config.toml
num_attention_heads = 3
num_key_value_heads = 3
vocab_size = 4096
norm = "layernorm"
norm_place = "pre"
rope_theta = 1960.0
attn_scale = 0.0884
bias = "all"
init = "uniform"
optimizer = "muon_variant"
lr_mult_o = 4.0
lr_mult_down = 1.5
decay_fraction = 0.731
batch_tokens = 65536
MLP neurons of a small language model. Each row is named by its layer, matrix (up: input weights) and neuron, and shows model dimensions 0-191. Each number is 500 + 40 x the weight over its row's rms, rounded and kept within 0 to 999. Numbers have three digits each.
After each neuron's rows, "fires on" lists the tokens most often at its 100 highest values on Wikipedia text that the model never trained on. A number after a token or word is its count.

L2.up166:512551561475425505440480541468505473490481457497566478476497529537413513517535538418494448535512523506575422501491506490457577487509477592507518508521523433514529482508518392352546540473516536444478472462491493507468526503502513498482579535529478530549513630519481448470459507539524553496513494557493491511506490512514576529430503492504520496523512541544477485521406483504476522470495545475498470479434474528461485507507526568456569483483521569472490463455514523438544469437477503501499545412510554580541517538483581500520522511427541564548493460521481503475481473550497493506
fires on: "-" 80, " und" 8, "–" 5

L2.up958:479533479487504511495496499584453496612448528532452503490510538414516483507485526508411526481488490451497544496430476491441486515518548515465547516467552514458382492506460551456551559432445434494481456535499529479484479524488452525466487455520488549468486467485540522526481525498527513549538520488518470472486565539495470542480488478550570584508491547471544530519464543509465439507516515490483524464457509442519540483440488578503491526461445501547509566584535471496417479490493524478476519505592523470479498442467540547500490523521562578481437527480468469518510447501439498512
fires on: "out" 25, "emb" 17, " sp" 11, " Port" 8, " Water" 5, "ing" 4

L3.up134:521447528523519551495548546523498462511460549496518522468499508525464523496382521472517439511451498500449538569491507545539452523484573527479568531547470519454467514584422459467522516523438550515554537525571483553467549511511427566557471504469499479467565462469505507443540443466497454511549509516543436520509532499495509508494575437512541502454533491546506445583524414513469542541469481465509428461460496467507503523574473456489452497515535553561523498504478585527470530495550511538510497405480516534526443539479409492526480519500532498454503535526515476503453406509532505481
fires on: "\n" 100

L3.up661:525491518526498569503513559556523477519474520493530495474490510532442529515400538455522453521473486503463555520536529568553460534483533536479546532523506507456478518567472474455493513539454573523544546541556452549464539517497433543542435506396489477489605463497523518445536444455505480543561496534546459539487518509476502492504541413543542520453546478525508458568502427487455550531487518453485424468481461464485479541572501455461441528510525530553506519496488593489491558549541541525526494401482492527512433536469416482516467512492572489458452534508535465505464407517517482499
fires on: "\n" 51, "." 35, "s." 9

L2.up449:431524510514521460550520510450496491495509391432438436501524516498507511487426509532502425457563493476535502557499542549456488531573525446480528451536488522438492587537530527462493445585472547452601495472497526482539463483498540474427494499487416560470457482528474494472528516509537504514420550504540438447494494541517522447456482520531472459444466531498472402507511470490518502531524531497467544509483488553476501543555536542444518444539496488477523532510557504448473488496509481504456504458490548550494505499495510506495501480445494519478575496496484540468468493545505456496
fires on: "s" 28, "ations" 14, " place" 8, "ed" 6, "les" 5, " areas" 5

L3.up644:493464535570527552470519566529489484485468569483511551475481512545442501496386513484509464520457495515422500569510501561502453521508560578492518530527492522458494493535419477479511526501392540479534568550564508523470579482505441586501471445496487468454557466459531531436517425475515441514506512505492432491484559486516571548535544442525547510486547475533514463566573421510472548552492493446505435455476471455535521534578470513474475504511522519549498493516477590546515512476505510511509523433480521521512448501510421471493497560456482476452515552470537507509458442450522485492
fires on: "\n" 100

L7.up661:412505463390432502534491541497454519501465539422499464576434426487492522522468468471481489468504479509451476537455446460480523481490464544463445474474573501524480570493472472486488463490483451515498481449468506459479497539500506498515539463476453479415522574499580415550501408445494496479482447453517516509483515479571501420503501506440485551445521551476516560447512505468484529509531513395502498476479492533523525419456497427516429499480501438438460451449512491490517393512481508357484506448502495440496515449494466479510451482488463524464508432426501490477502458413467475536
fires on: " |" 99

L3.up1431:457459486482483439427519484450514584499392543514517541482497551502506462473593526503474469452551468498531431565473471514446516458534512543553458484555508540548479454470510546485458528494511486597505480422415561520488516541538530492455449459454507520487600505492371435532434510503478547513542481563607481522486546509492490491482458540522463482424524461520498526482458433471455485602475552476588543458587469539514552552546508482503524479574556495562542495580499441430506565473476492445558545571508450496471399516538505528461542506503501442521543492505476528566472526532504499482
fires on: "n" 38, "r" 26, "v" 17

L2.up1205:504554539491484522475499518578495453518499498484465500549504422510514461589466536506506472553523581563560483508505452465445532473493438525465532515499468474503474511516475523426523479544454546421548470485448478521557526456472486433547574481521443489590454503577522482526507442503494616515567537531451526507532481510578508511453486517484519491509553477498541447443449489538405505537483512527524493426454516473470456556462498522451478466490484488491486543453572560483523449446480552437580477548484570566517511488490544394508447545528508528495520519514452441519480492527495465432
fires on: "-" 47, "–" 21, "-C" 15, "-w" 4

L6.up977:469543492552522570452556520455453470464507545489483525579473507517471530530462462495469508432520535443451507477509463473491511587461457483521459491487581495538481473485487540514510433533533546564525477492522507517517476518511531493528517533527577506408506517488516435507506460521525569475518558521550535466499517483478572491449520485458464472536486451424484504513538446491525509525489469429430413550365545541480529501443523442541426499448496512461498537488462518603429526484436503468550543501489446512500516507437477553497459526433493486438501435495555518514450476553471509494
fires on: "\n" 60

L3.up356:486444473544481440474518510476424521505553526532508547466539462486439560380475566509464461465534506561545500487501508493486542511450464546555545557548485433565472511502524492465417526497505442509521577515532495564549487529525475487544485475486506532464427472450459534459576423467538494475449546471516455549489510541490516575559448528534518432468435531524557453510546474480473440488502519504486466510505543468521481462457525538507424484495513501447495572532487501584528464518510465440489496527469506484509517575500481493423458531502543486522481546479452503533441463483516493497
fires on: "an" 12, "ing" 12, "l" 8, "ate" 6, "in" 6, "=" 6

L2.up1498:460499625415482551506493552479526502564514554492543487483468458500509498571392504516462466449535474451476465519466517521526428496524520502443488558500534431535490588536506462515540472520500530564454558464477469444491502523534553514553475462544515468486608476583539419441516436525448503521563458430500509499507535469550506455523544493513493541468516519490438464508503510467540484435457463468535498482508503482499523473428490521496531520500437514493510449498475551486456420446419488504514536509476484457521518582523543433507467479574495477494482419452470541465457456477417476457
fires on: " |" 100

L2.up390:539566544482494495523502509524511467550538511463508517481478460457510479537514509452543517462530584518469501469540476421481480441519480521528487480522510586519425520472521533500464508523560489547424541563580506591500540547558558449426450501545466432471476570510498512480473493512426567461496435479521448515504517510447519504500483437489474564506467480472521477477473585398512439620517504495533451516486458489522567510421484519537498526423497449456501497467452461467477492548483525469441523578472507465492525525460543535430482439538472464457544450448431486565538471508530527511
fires on: " F" 40, " f" 37, " Court" 8

L2.up834:594491506491483495550587424512489520531451493466435516519511582434483465524503465497479513501492501436506455525539507417493490530516605470554522457537613599503554502478543527522495515467489508527502501535503498508544411499533501438507479487497535464582551551495464414534459499439469549495426549488548454528549600463537477520488558459482542463451412538547471485567538463532480484526520455585492501535470519440512498524501510509441547494486560475593506512523535512515474520523513451545552446532518484553484469521458504533533536514502537511520466514436506610487449561599521420479
fires on: "un" 39, "ret" 12, " Ret" 8, "US" 7, " del" 6, " DN" 5

L7.up233:449514566530428501552535584494514478511464492531543497563439529452452556483425516500458454522482484447471539426463471525509499506537580553483547472510496453449470566559387510485505538476503495512482509462494534488455494455491483558563513504521506493464462494465555484457501462514526539505467482485525489424502488493579529431585514440451502449506539504502536455508520469461430458543471437485449524481501494539431489530534510497451430538480484481625531460471520498575506496551463478532435462421537509531563490503432487504477478508412513534494446496493532479545439461508544479540
fires on: "\n" 100

L2.up1474:542496493489490478503475413523512371507517531450469501444484527492517448527505538573452524586527593454518515497544448523490545504526469494486511518494547554523498533514465540484567482468545478551537438482426483531549528587509452497504571502481471528479494499543511487441469533520458410458523596452503460459463499560500527467525443573495525496581521479519462560467530447485486532476525473545477537492442506515552548489519482558541495488473540438459502522432493517539387521513470576420520490523452594479498495498530504445462529515503561515534412526431531582489466439517549537509
fires on: " =" 36, "=" 8, " order" 7, " family" 6

L2.up1075:532481549519461499459477541572426464522468516500519496460507472518496577521400489513505410533475515476457505547465450584511510503460474466478446438513459524476430525547452482455401508519448584467483498498562476548552547540480472534545389545483545479470587506531483513529517437518485494524481493548600461485534554504496527502464578470513591468464507474565493472524449429511460543573417573485503466491504493554531512540561508517517500494492486574455498479446572578446485476489508463530492479445513508534473485533475445479505496535536538449503475507525498503509439435511549521447
fires on: "." 52, "s." 21, "ad" 5, "ed." 4

L2.up71:570433528471477517485472493391463447570494487495510514514484555480512466507522482567405483546512459548464429506455547494486454524470515507522451492537447576516509502541520509519426494533529547505473499484522439452434555505528551502464540454528470504483463499509545580487457551481508553463569517478558459502561483502457525533416485486485478518570490438550525506527473509566476513577514598419528467521600560532570496534556535455387500534512503476509478502528493482478469469398542542527507558425478583558512491522519522502570445514533458578536531464544517506558505487564483512446
fires on: " Gr" 25, " Char" 8, " char" 6, "r" 6, "aur" 5, "vi" 5

L3.up866:436539543484422495562543510512551442434524501473504535468527508561534530536482504478569485480512482535485405487466530584471432507522479462473503463531475500481509577535535482480445550529486539519520507527481508483525507558493491425487473484513534513541521514601528528459471507416469488440460512504498507539527544510499462447469522446517504439482525540466477514472587525527520542499450496497557561483582489411562463568501485558416438494548601506501539467424568488480495481449486492410461513427490574508533549469476410488487475489452506502479535423577472574480522492525503464511
fires on: "s" 29, " areas" 11, "les" 8, "ities" 8, " States" 7, "ilities" 4

L2.up1372:509573573459480522521509541514510547484467509511507435554515441550472562629387517417540434458486484527469488488468457487514543496485460513461521508524494438457484523462512445500568477499444447505485500428468495444493504571497450564576534411431483466443528477484487442471515402517510489494491451427549529506534530508450488475544498450487532544505452562503453478442504518489409450493486491508520502484561498504519527491496498471505530478470418496473546479529449564457399459490390491371473554437470503510469550549484521442528495504577500502546460406457562460483464496511474457499
fires on: " |" 47, " (199" 17, "\n " 7, " (201" 6, "_{" 5, "|" 5

L7.up858:441456499526518530433528529452455462486506420516537496606531522513438539468539535552528496456485522497435534515519500492490509476423457506491534531536551450516525525482488534517508501493517532492534543498469474508519495483515589480508449529532528469493528547569520500507488522505490476538495482472501479497575536524582525538535548477506523511530555490434457484526486470504567593417458475547467583442563438511575447487489532527514535517491508518555434512523444538482521552486517542446530476542467484493553519545469522519531543454453436562473508608562497572475472527527566452526
fires on: "h" 27, "w" 6, "at" 6, "en" 5, "f" 5, "c" 5

L2.up909:468557496495421519478484542555488442554505565506516537507480394479519442557558570411527500516602524459538505476495447489446533484524447509484475493570449483433530486533495468369494516578469485503457584450506467510554481470530546520565557512489426492527539548434563510458501471521460559494463557540462534464533499503557482551488510540548620461475509517488474490449507502502441458485446495547592434457437486509468494539460500537383493447498469535486504511465528518444468415458523473427531482501461522548509489474510534389446457456548553534518468557478514433498469515504482483482
fires on: "-" 30, "-f" 11, "-B" 10, "-d" 9, "-C" 9, "-c" 7

L3.up1419:493490542412474542450502516473512465540502518468556473587501508551533531483561533446494485533519514454488498546506507491498507478500522459511476507471442562543502441466542508557444404513477572541505439482467501454505508530467481537492508515501529470484482492579530546455410448508524553487469445450559511534463542509474494475431467528442519536557544414490536485524491500493447586547484456457458485511586528491543511515490540469472405499564515471462496540447539434494506524529493458467503481462471547458460494530466460501565489471501503451446459470573485463479490547446500435505
fires on: "r" 19, " Gr" 13, " King" 10, "ing" 9, "ince" 6, "or" 6

L6.up1446:471497528554512487547580529513502493516487506489517557545534493498494576522505471491455454460501486555417513500483461539439507555455452506468543555545448517379448528543418473505500452521449444566459479522435483485422453481530462507507501482485473522462547512461482425449478443419521522537473469479548545506463498485519467535595535522444528521456498457490478502524496405468431570569468470453461474491476475516453418515514545531499525521432470495501513414439525590496452531444470477479440529432506510502513508519531511464545418489537568533515527454503559519502445484445515521525
fires on: "\n" 98

L3.up276:465515506435489459532499468496499526520519514561508513526418543537488494564487514472549438523490524491501484439552480591506437444411486575498514423503498465458466545502468495465422455486495550528501525394452521471495574486481493451607447505471525534428564486537522485511520460481448555548486494438574530469473499437538470464516548449532517528447452480463484484510519488536463543517458522420521508472539478466494501416478512442442521495501460502546518436501547476443483486468516465417508522457514533488458527485473446509507494471529535504608512370509529497523555437476518472580
fires on: " |" 43, "|" 34, " year" 5, "ternational" 4, ")" 4

L3.up1280:507465532500513518468551527505507488532480528499462514492470528545479519535404497479537435522471491491490516511524516525537480524468497549496536535542471521449468572593441485459497493516457546497455549540572456504455516548486432572578444514477482487504578465477519487454577433459452467490542495557553470500517551490480518541503562460495584500429528460593518472554516446503451506521470518439501425452468469479500492501582490458544461519472546520586537477525527549537509511521519497520524497406466527534494430577483441512515482486478534513493442535573506496479475440511546509485
fires on: "." 62, "s." 13, "\n" 8

L7.up897:460565435420544481502556490484532502481561491492481448520459497527463536481502488563499587491498451481441496523545426456471524520465473495517523473452470483507552517511502472529496563579480529456513514492485455523491448491538467529503486476503578484517504506469549526523498445504546477454550518474415562442543484458541585542557586494504463526542574503469542496503479508482505493421474588426558508474549463522581512532462534558493514517551406495477480524507501527505539441523431525525474435398439517452500425463434472508513474489520502445425518493514524503502527447514552407506
fires on: " m" 73, "h" 5

L2.up596:511508529517579546496535512498493518470499501518488457499414487523554518534428502496512423532486451444549457488484478505548526521503534460472428532506511529532465479526417511464451529511540576443437596411472494488574566542538438497550415483456478453554536465482554516490493479497440449478596542514532470544558556480520531511515552514509673506529499554568520506477440447492458479470479564496472511460500421561567531567555501514543529536428549530579512514505501528536447441445525567411478485384512580482503434599486444523462517480405517437521491559545500547515457460461533497507
fires on: "." 41, "s." 12, " household" 9, "°E" 8

L3.up1370:443566483562554485479499525529514534465406447487525507469477415514512474502464477505547455522536430467473531615483597441507500521464509504458436499510573514479511550530491567441483450403455547466547505543415467486492513469502584443497491509533473513474550503539494460501463531500559493568473492426474501445492528567425518511547456538504476316448488472492491505447509518486552488522461537453478469468538450448492515535531527460511528578438538493474562516552553468488516528526480514499594446482537556462593607506472532539529476496488517504526485511504407493511496507502488465479
fires on: " reb" 18, "b" 18, "emb" 13, "t" 8, "rib" 8, "ated" 5

L2.up1:486485549557508548567510459499493488562581510574499491497458487525514461475446549492439517473494486483436436586440530475437467539585461507514455440468548519575545461481524505421528538527526457554482465471502499490494458448543507467524511466528552477484506527495496517517514427542498511511426480465499393522492446507428488496531515492448486537546505459453574507456466472459539493488499529492428430498497590506557499536462510519545475529555506530496522450418530484533499476482500560434388524467453474558505509408555457499511506512560486525423565436551505441547478543551426454462
fires on: "s" 18, " dist" 15, "ist" 11, "s===" 10, " ==" 9, "==" 6

L7.up356:477470453402503455455486542538499477384488449488509503492512541542439469446568500495480575527453497541522453515549424494415486513471466475551420470387439494496558529454507534518513518536502469478502499482575525540529503535488552480469478531537528485425528510475487528533427453465473539562487478490466454458509550527478536434564515482511497513467576497481515465532489486546455533536496529495429540520472582526430577538477495509400501455483460452470534488458548476462465528433426473431471539399435455490586534461458534473553478511505487472509500463488501470433530423500509452467
fires on: " w" 31, " m" 12, " r" 12, "ric" 5

L6.up1196:501511512445489506520508547564502565486488529531496477512459517481368476484602560595482549562476509512517513472470555477503532540467427478601478407536442490447519471547407464499498526516440582462562494509524473496503562525449555531472538503520599536483465494481587504411448525479527499497545547513515517538525503489494504494504512525454509558571545432483552431516525489488497486452560580475505523522481494522476514553461550469375511478499433541549498460469526496508483455517535518537493504459410552475521523475447544511502530416499506550484455490507523478443495459464517489439
fires on: "m" 17, " w" 13, " typ" 8, " m" 7, "unn" 6, "ae" 6

L3.up612:500406492514502524519465567539511423440545407438538527473470408465505485472518523520515482502501507462518567459515495487513461515512565496469580501482442470531510512476474449500428493499516459512506522529564569467519506456487472512442550515468483516501506548494493529501525502541491485413483524436484421496487483504479487419562613521516544531482528517506548498464480495495512499541563499464384383587462484531561504566485516521527431517511516522517466534474534525519444484464569474534412567471536491459478536510459534441524479518540496580538502491589533531456470535508509540440
fires on: "en" 18, "y" 14, "ra" 13, "an" 8, "on" 7

L6.up33:540470445457517508501439501476440435527532477524503506525497502509424555473479538532502549555633513518496501419439567434563533508513545502481485544527470385487545490474496436550411507439471499501518525528449433464518475482513558485541511494557488476436456559434430426463509484455494551504454479498542509502457531467478461490454476565451554453476531505545495475530530506547502513467535574486439491555530514504484565452493532473519460434484471486458500537483525517490494502530521479527472500470542484415451525525453581516546524523493446481564514633537509410559548456590536542531
fires on: "in" 21, "l" 17, "k" 13, "at" 13, " of" 4

L6.up1054:567537483473536465544473506481423512454523519443521518593495511451542526473545472516408451428482551539447503491554509545496507479480473439519483491538467634512520532535532526460561491527461518500455522507472556524411517484521551548471504509476500482475460545576527494490459463468434571397484506560503459484473549430506489537484519534453444479463484486509513468524486543539482531429474463482491527413446482498592484449479525511489517472462488481569465507402483526525594431494397564514468425478511465508525480492502510475484479487518508471510483408510506493465536522517504456532
fires on: "m" 26, "rom" 12, "c" 7, "um" 6, "t" 4, "g" 4

L6.up1151:441494590494545527509594540476431567446477464526454484570475462509499531510456469442496505471467474471458499506398489447507528519517537538532540535472471525411439465501435500522479534568544554564484469543512526477508461512429466556529519491497575476463457552421540480504475486441467478498499510563548490446487509526480472482468565486467499449501520597472513520539470466563494492514487538500506458497420472456436463493585535492473386487460598491583521531482464539516494543516449541484415450463534482499517518442492413551540458570457506475504507468497508567543515514460526498488
fires on: "\n" 100

L3.up269:472489485540575499491513431431448565475490539484468546420469457431512450469537518472516475485481512495475462492492466547508490588497536577412536487512464473491568552467423572390495460429490442442438457526505498475511526516493498529531511531482465504501553565455496411515514448463492445545423497447483466535473527495557458486491513496519451538478515504442451553541547531514533499534534484422498564437510540541454491444416515466485498507507539516506475478403488543563524482472526538512495515483517551476499446533500485457487438556498514539489517534448491514420426433473473503520
fires on: " |" 90, " /" 8

L3.up223:577538556518527451570557417475465445528498490537619496466503542506442579483524501424454487526551529516486523533566497470478509493487479507507470547473583427487439497423503489505455456547522542446411531504433471475529473527594466502490407424523415501459508443520520505522494428525521499471423431485531467507543473455439450587511534457474504483522423507477494465524513502529448493549479505438460544543480545496496517519542479469499455450489491503529510467611525586480489460469454488514483450449497478493429540558552482446543488506485503444551451469529469480521494471466506563497
fires on: "ac" 29, "l" 10, "port" 8, "ch" 7, "ation" 7, "se" 5

L3.up1279:579510523476454493478539523480468525500477500514414522483503493472467539441459493485491480489531531488442439465500550520531454546503531512478537480534501468477414442538504445546491467487468502468529522554532470526465506555463513472505451476454517524537503476486538465511423424448466478519482439531477571543567440473535485404558482465511528526460495504558575516528493486485535513477497501484521602496445527501475541517445506464521438494511526538563528524579444510535493537456543513475501573511523524458518455553509420505484455498439522481485499514542584493462476418500514471492
fires on: " of" 29, "ed" 13, "m" 7, "ate" 6, "ated" 6, "ing" 6

L2.up1256:498550478573562490551498482540444455530503500527498437498455546485531409557495495564460468480488469577506532535515512500436455528452530492533523487562559494578434545509446514465501466484450483530419443512537463533517524531503469483470463499547522439538549529429454493512559476562511454471463523538484523497516499518485513414528542502514494515473469483495475539521480498508501533531474512464468517589491438452493527490448483473477506454498554486476438504471520533528500527521492466575568450529522494619512515496486438489606523544547491511537452482464597481484500502517505474479
fires on: " rem" 26, " ret" 20, " Bel" 14, " Ret" 8, " =" 5, " DN" 4

L3.up785:525462534516433564501495506466455444414579472494515467533533472454519532496548436533574506480449457465549499493455430529453583503454483476477515565492448503520523502501406501413505479465477432422566476552573539505519569482429411547460571429495433533505507536511522479546591540487603539454488419481484523508517531493494435454516540493538500490505442507516451554440562546480474465484568530550472530539461507523523433508446510493485487523492539562523464502533449577541446570495495504486526522516478489542446518511520475422539540396509494482537576516494539467514540484481437489513
fires on: "ra" 39, "ard" 11, "u" 11, "ar" 10, "y" 9, "ft" 8

L3.up402:511472455463528533508582536430539438488476522631512522573431484514498528479468438455516508492445505535440528478577450490528451455512531571492513567490517495459533498510475528503475519536545506503475495475548520488485511468440552465501495588508543447489486461498485496501452494447548481563453418459497436461514568501537524448561486458450464557483497521488455486528546477486503571577604507513464504513443526499502439509511442424509501463514520482464513561538505452577487482526589513448544497552493478532481519489448511519525537509457520535436583497585468504487441561565537502559
fires on: "en" 19, "ade" 14, "or" 9, "at" 8, "y" 7

L3.up882:487536497468474483494546519474540568496561486457484475489516470516477471448484556502505459506546480540506447541465517520584527469473486565430472534531483497475471532496461456510521550498481528520510528491501542462428500540523516568592498597489455490469535480479550428475470572554480497525481520525589485503519536459481550482457539485513503523506503545505497477469476497465520539431444546411439495471489472524527550497539495499515475514443452444509552440534450487540508495509463543432431534437586488492479513490532464517518492486541487487489443434526546456496525451460446524538
fires on: " |" 24, " rec" 12, " ob" 10, " dec" 10, " rest" 9, " cont" 9

L7.up827:475475547446504489478503479552561466532464449474546498454607496518491483492510540580447497465446458491523447568483524526509478473493466488513479507450500491509492544504523515447486516541463545437487541449493540553478506483491487553530536482482607527566551467469522487561469503612475473617486454528521510492469405501472489490521500437504503448505491548515492497494510508558451511597585468462535471466497487599417518519522482514482504511503474563486541536494511512528587429457576544483464515499549475554463514514482465480554541491470455495549482464550516526516535566423595432538
fires on: "′" 29, "v" 7, "p" 6, "ard" 6, " How" 5, "°" 5

L3.up291:541497454440522439507501540536475500511454416465447583473527484559465542491495457517528422518543470570452391473501459504514528556515571523490554475491467518460554466474574465491534493473524472465505515473531424501525514532501462475498436452484512425564466446573524436486468437499454502471500534461492536544490399503501563455452480558520504535457434444501524500501454515494530533466531568448527550492508505550531436528484498481476519458565456484553452474528503490459521493495538504538492510494590471443488496516617461541493479471460440455476486526508474496505419515511433511487
fires on: "ach" 23, " eng" 13, " Ang" 12, " of" 12, "end" 8, "ate" 6

L7.up729:526542527531447534590515528500512502442416440500517456528557500553481489538572506514546505488469545509523487540492436414532574502430500480577535464483580453481509463482501451416506466482521494515476426504507533475457472528552504455513461492494472489531455425427514534518566477477453495483493499493475457406528557451522433539519537491494560493538527502389529517495499538476497513510533524496472489515536517450619508485521558462524522554512443487530516585530465554560552455552501472523509493483475522450484495420454460395557520502506539558461523497571509434572421580594555439539
fires on: " m" 27, " mm" 11, "um" 9, "od" 7, " km" 5, " minutes" 4

L3.up303:536516473457499503467478476462480478526539519506474526597489538486446534503464440519522554521523502542468452483509488509566462445495488474513492504504469583526446516446493485502483479546531475461483528464489532391470536532530584538449496395488529471476484570553531502592482482603495517439539491537555492524455521591545490399481520511525518505432411544486554620534462478428501503469526509460544538454487472564555492495462371492493474503518486457496492484516553587525515536538515549509530456524525447440485442472539461476444556508572487460481499514532458494545534532413482428546
fires on: "c" 14, "re" 12, "rom" 7, "ot" 7, "ul" 7, "ose" 6

L2.up149:423469475421543535470507455512500469477535472520507551581547442506511520482546487507532591465537493527475534573528454513439477465519532502473537590507525498494472531489508533468505547526459524468451463503517448473503484512497458531466540503541536490475457557471499555478473416527543533460507472447490490522489475545483544522463529543479445532486526424516435462457475447489455541479445493519568492416487568519470549460529558585523475468487445485487509541452488492501579544542540503526502513422423524495565559552575533497551563465555509558476401560517444484525535477504468472519
fires on: "h" 20, " \"M" 18, "m" 17, " \"C" 7, " \"" 6, " \"H" 5

L2.up1386:487556547491545529485442524490443504486563521469455498544432492509552490521563448557458486484475495452483496526418484477502431530476535514551483562549420542476515506545458549418470531540418513448545549523475583471518530490530545495467503495487463535513523498546509553463470524500483499453460501459550503479512495484489539557553438472509539487526517518520486482560504455568478498504453515439460452534435495395445498520546572508498521471447526492472462561504453426491573468465495503540503451545451503536440465445505454479459493511485467495467417493601450435510481454453518475512
fires on: " at" 15, " At" 13, " Pat" 10, " Mac" 9, " Sy" 9

L2.up1350:584485465477478499531532589507459482529473560457532503491455494487464501513464560492509466542545514530484504440529524473526488396494535474441555425427550472536495470485556517505497514495434482517555486513492473465536531471491522525487562531486453474569461546508488420529493465426519455488515509540467572472509523496525538451480533437525557538516459514539503462496463497455519466511537525502557526543507485512474554505444493546514564506488491599478496543529450561478409471490509549435557510464444545466495520476479465512474484464486444504514437562455517537500509441565529444540
fires on: "o" 32, "ed" 17, "ing" 9, "n" 5, " sele" 4

L3.up414:499560529540556565487493539453517559476541508469539531530528501555490487494489527448525514436574492522542471544539521466585486439502473568501481470562488497531400491529470524525478445446440522502524537478496530522503454501495476432538498583476519472591467521504433467527522498460556504528517443456493460490464460492527445505451475524498504413448533534518466470457486488509535542502550531493513484451480471495483453500535493520515498538441562501647536549506485501426475442448527534519450476472534472502551545491557461490558505478437499530530477510518554453541546476510531526457
fires on: "t" 22, "m" 17, "re" 14, "vent" 13, " by" 5, "b" 4

L2.up584:448519506494483467519557545533453423474477487502472450495538448441541404520536461540512508409472494474459506565533456519529497502469543492530541447566486485448477548537485456450499462442566497534421578497475484469515503537463472479590479512511503500580489520476539457598525514558525525539453506511530526515586493468465465502503477454469564475538503552497497445489497478471531419530596487553494500452504436489500426451506509552532470464518484493463471534543531514487487451567532509438478532520527415521462409517529474513472492528484469542491520576525468481485479534586603446524
fires on: "ap" 37, "-" 16, "port" 8, " phot" 8, "ad" 5

L2.up781:436477486523538512463484488570590514531489519461457511459472489449537459490489559487474511587456532525552516541442442554475542537571497485494559507464438504460448471549540486464593533574515523549451462456403491490540493538448495576452586518501504539526492489474556489429475462439401505464493483436575452474528626464424577463417463534507572471544524446507494508517475524437485488450497460509520548449502475488504506536536495467443464528516474480467559493561485451472467478544518570542489556472423456416482486434515540510567478560503543488535373488409452528449489494508481436551
fires on: "ing" 54, "out" 11, " suff" 8, " engine" 6

L2.up1254:469551466502458449535493465520527469557469498509489571535568537503544489453494425505525493532511458545492571490451534494482572554446528546465563472453528424496509510485500474480454436515473540470561512463498489519529439584444494543566458500502482479566517456526518472480503565494525483436598557439547489491574523513452534496528474445526420502531500514541550443503435467417506526552518574488505448452459569486530409452514509542565508497462501516445493496539559458429463465516431531535451527469494503495522536483468506422445546554545538424500510490501514475451426463496492487494
fires on: " sing" 22, " Ind" 18, "ib" 13, "ind" 8, " int" 8, " am" 7

L3.up639:509479528504500519541511459490493566459421559506420426486432463514478460542471494534525482490525483524538495486490481477558514464495540505505492473499551572469472473481526468509554503467522538548469496597537488514492565502552552440467534524482509459507483502482507532554505480489447480498398535400470463564487440489472475491560539506461462528478511443458499556491532505482541476525482472475433449465479534531465588476454509442478435518440505463510421497503476471493509464546536539447445495498420382465454522496441579543439506448519443476506552463535502499495552461428485577563
fires on: "ist" 27, " President" 10, " Minister" 10, " president" 5, " Court" 5

L2.up563:487547497482553551486463498476449494488536517488541492486516558454506530474441514452444497528539467509471453540458466512598475474564506503384499486473526431530475444527536448557551542574479494492500495475474538511478587472506563492541549499502549471520574551559443534532538510531546573489536496498517429462475471461435490519487485513477500535589573526423501486420471438551481507497443528515520461549510549474504510500496489566534480476463434515489552499389473592469508433452499537489451474487436521446524541422569435507451539472528468514503501479503524416473431511505424433498
fires on: " ==" 29, "===" 23, "==" 16, "s===" 15, " career==" 11

L3.up262:460479529509512499503507472488457476519490477526504492536458543487545474481431441456524567473486473549497444592501424576479531528482533480520518520485546530525490572512485558449441452540493542484467547491559492530471505506443488486539481449513564484551483528486461453508460529457402439529438570537546514482544480496455473519490492476544509633527491531479620486520524525513558627495480509518487536473495506544449497389493480514490469491496423448551496468471539578515513439563487532499486500576480430530560514529554478494557470537594504567523456513449486512469476458502505500519
fires on: " rem" 15, " ord" 11, " ret" 10, " det" 9, " Off" 6, " eff" 5

L2.up1481:529410480505526405444492552509533553512520462551561469552496486510460477435595556494491471475544454506543480530459556523499509525547462478499447458476488528537495478480552455551495521577508468418518476511511524499527498468525559481498492501524513477465554496423530553468529503510541463533490497400541452564521547484460525464453426539514443544513468479446539442470519520494496517468513521515546476487505544484554472520390475563423444450535483478461496519467533479488428486472532449495558517441418490553460492462533572450459608520572493517464525523585580528476536560483446486513
fires on: "===" 20, " ===" 12, " fin" 11, "s===" 10, "==" 9, " support" 8

L3.up1424:514482522447518528460465462461558571492438505535466511493442498493491515517427432483542472475542451546465543528505468457510484504564485524494471505535499503463403485538495529469477462495518487518466506468531462462488519599497491486636452409394483453488533468498579523499397488463493522550558508518519516492515533528409455543554546410514540535503547581515464478520473449597504530551560555472497499443530501519519488477486502508504534561463547555570522454560439537526526470528518529535487445500450471544533417519496399493457524502432546525515488539519556465458442399473499549463
fires on: "." 16, "ing" 11, "s." 10, "ed" 9, " included" 8, " For" 6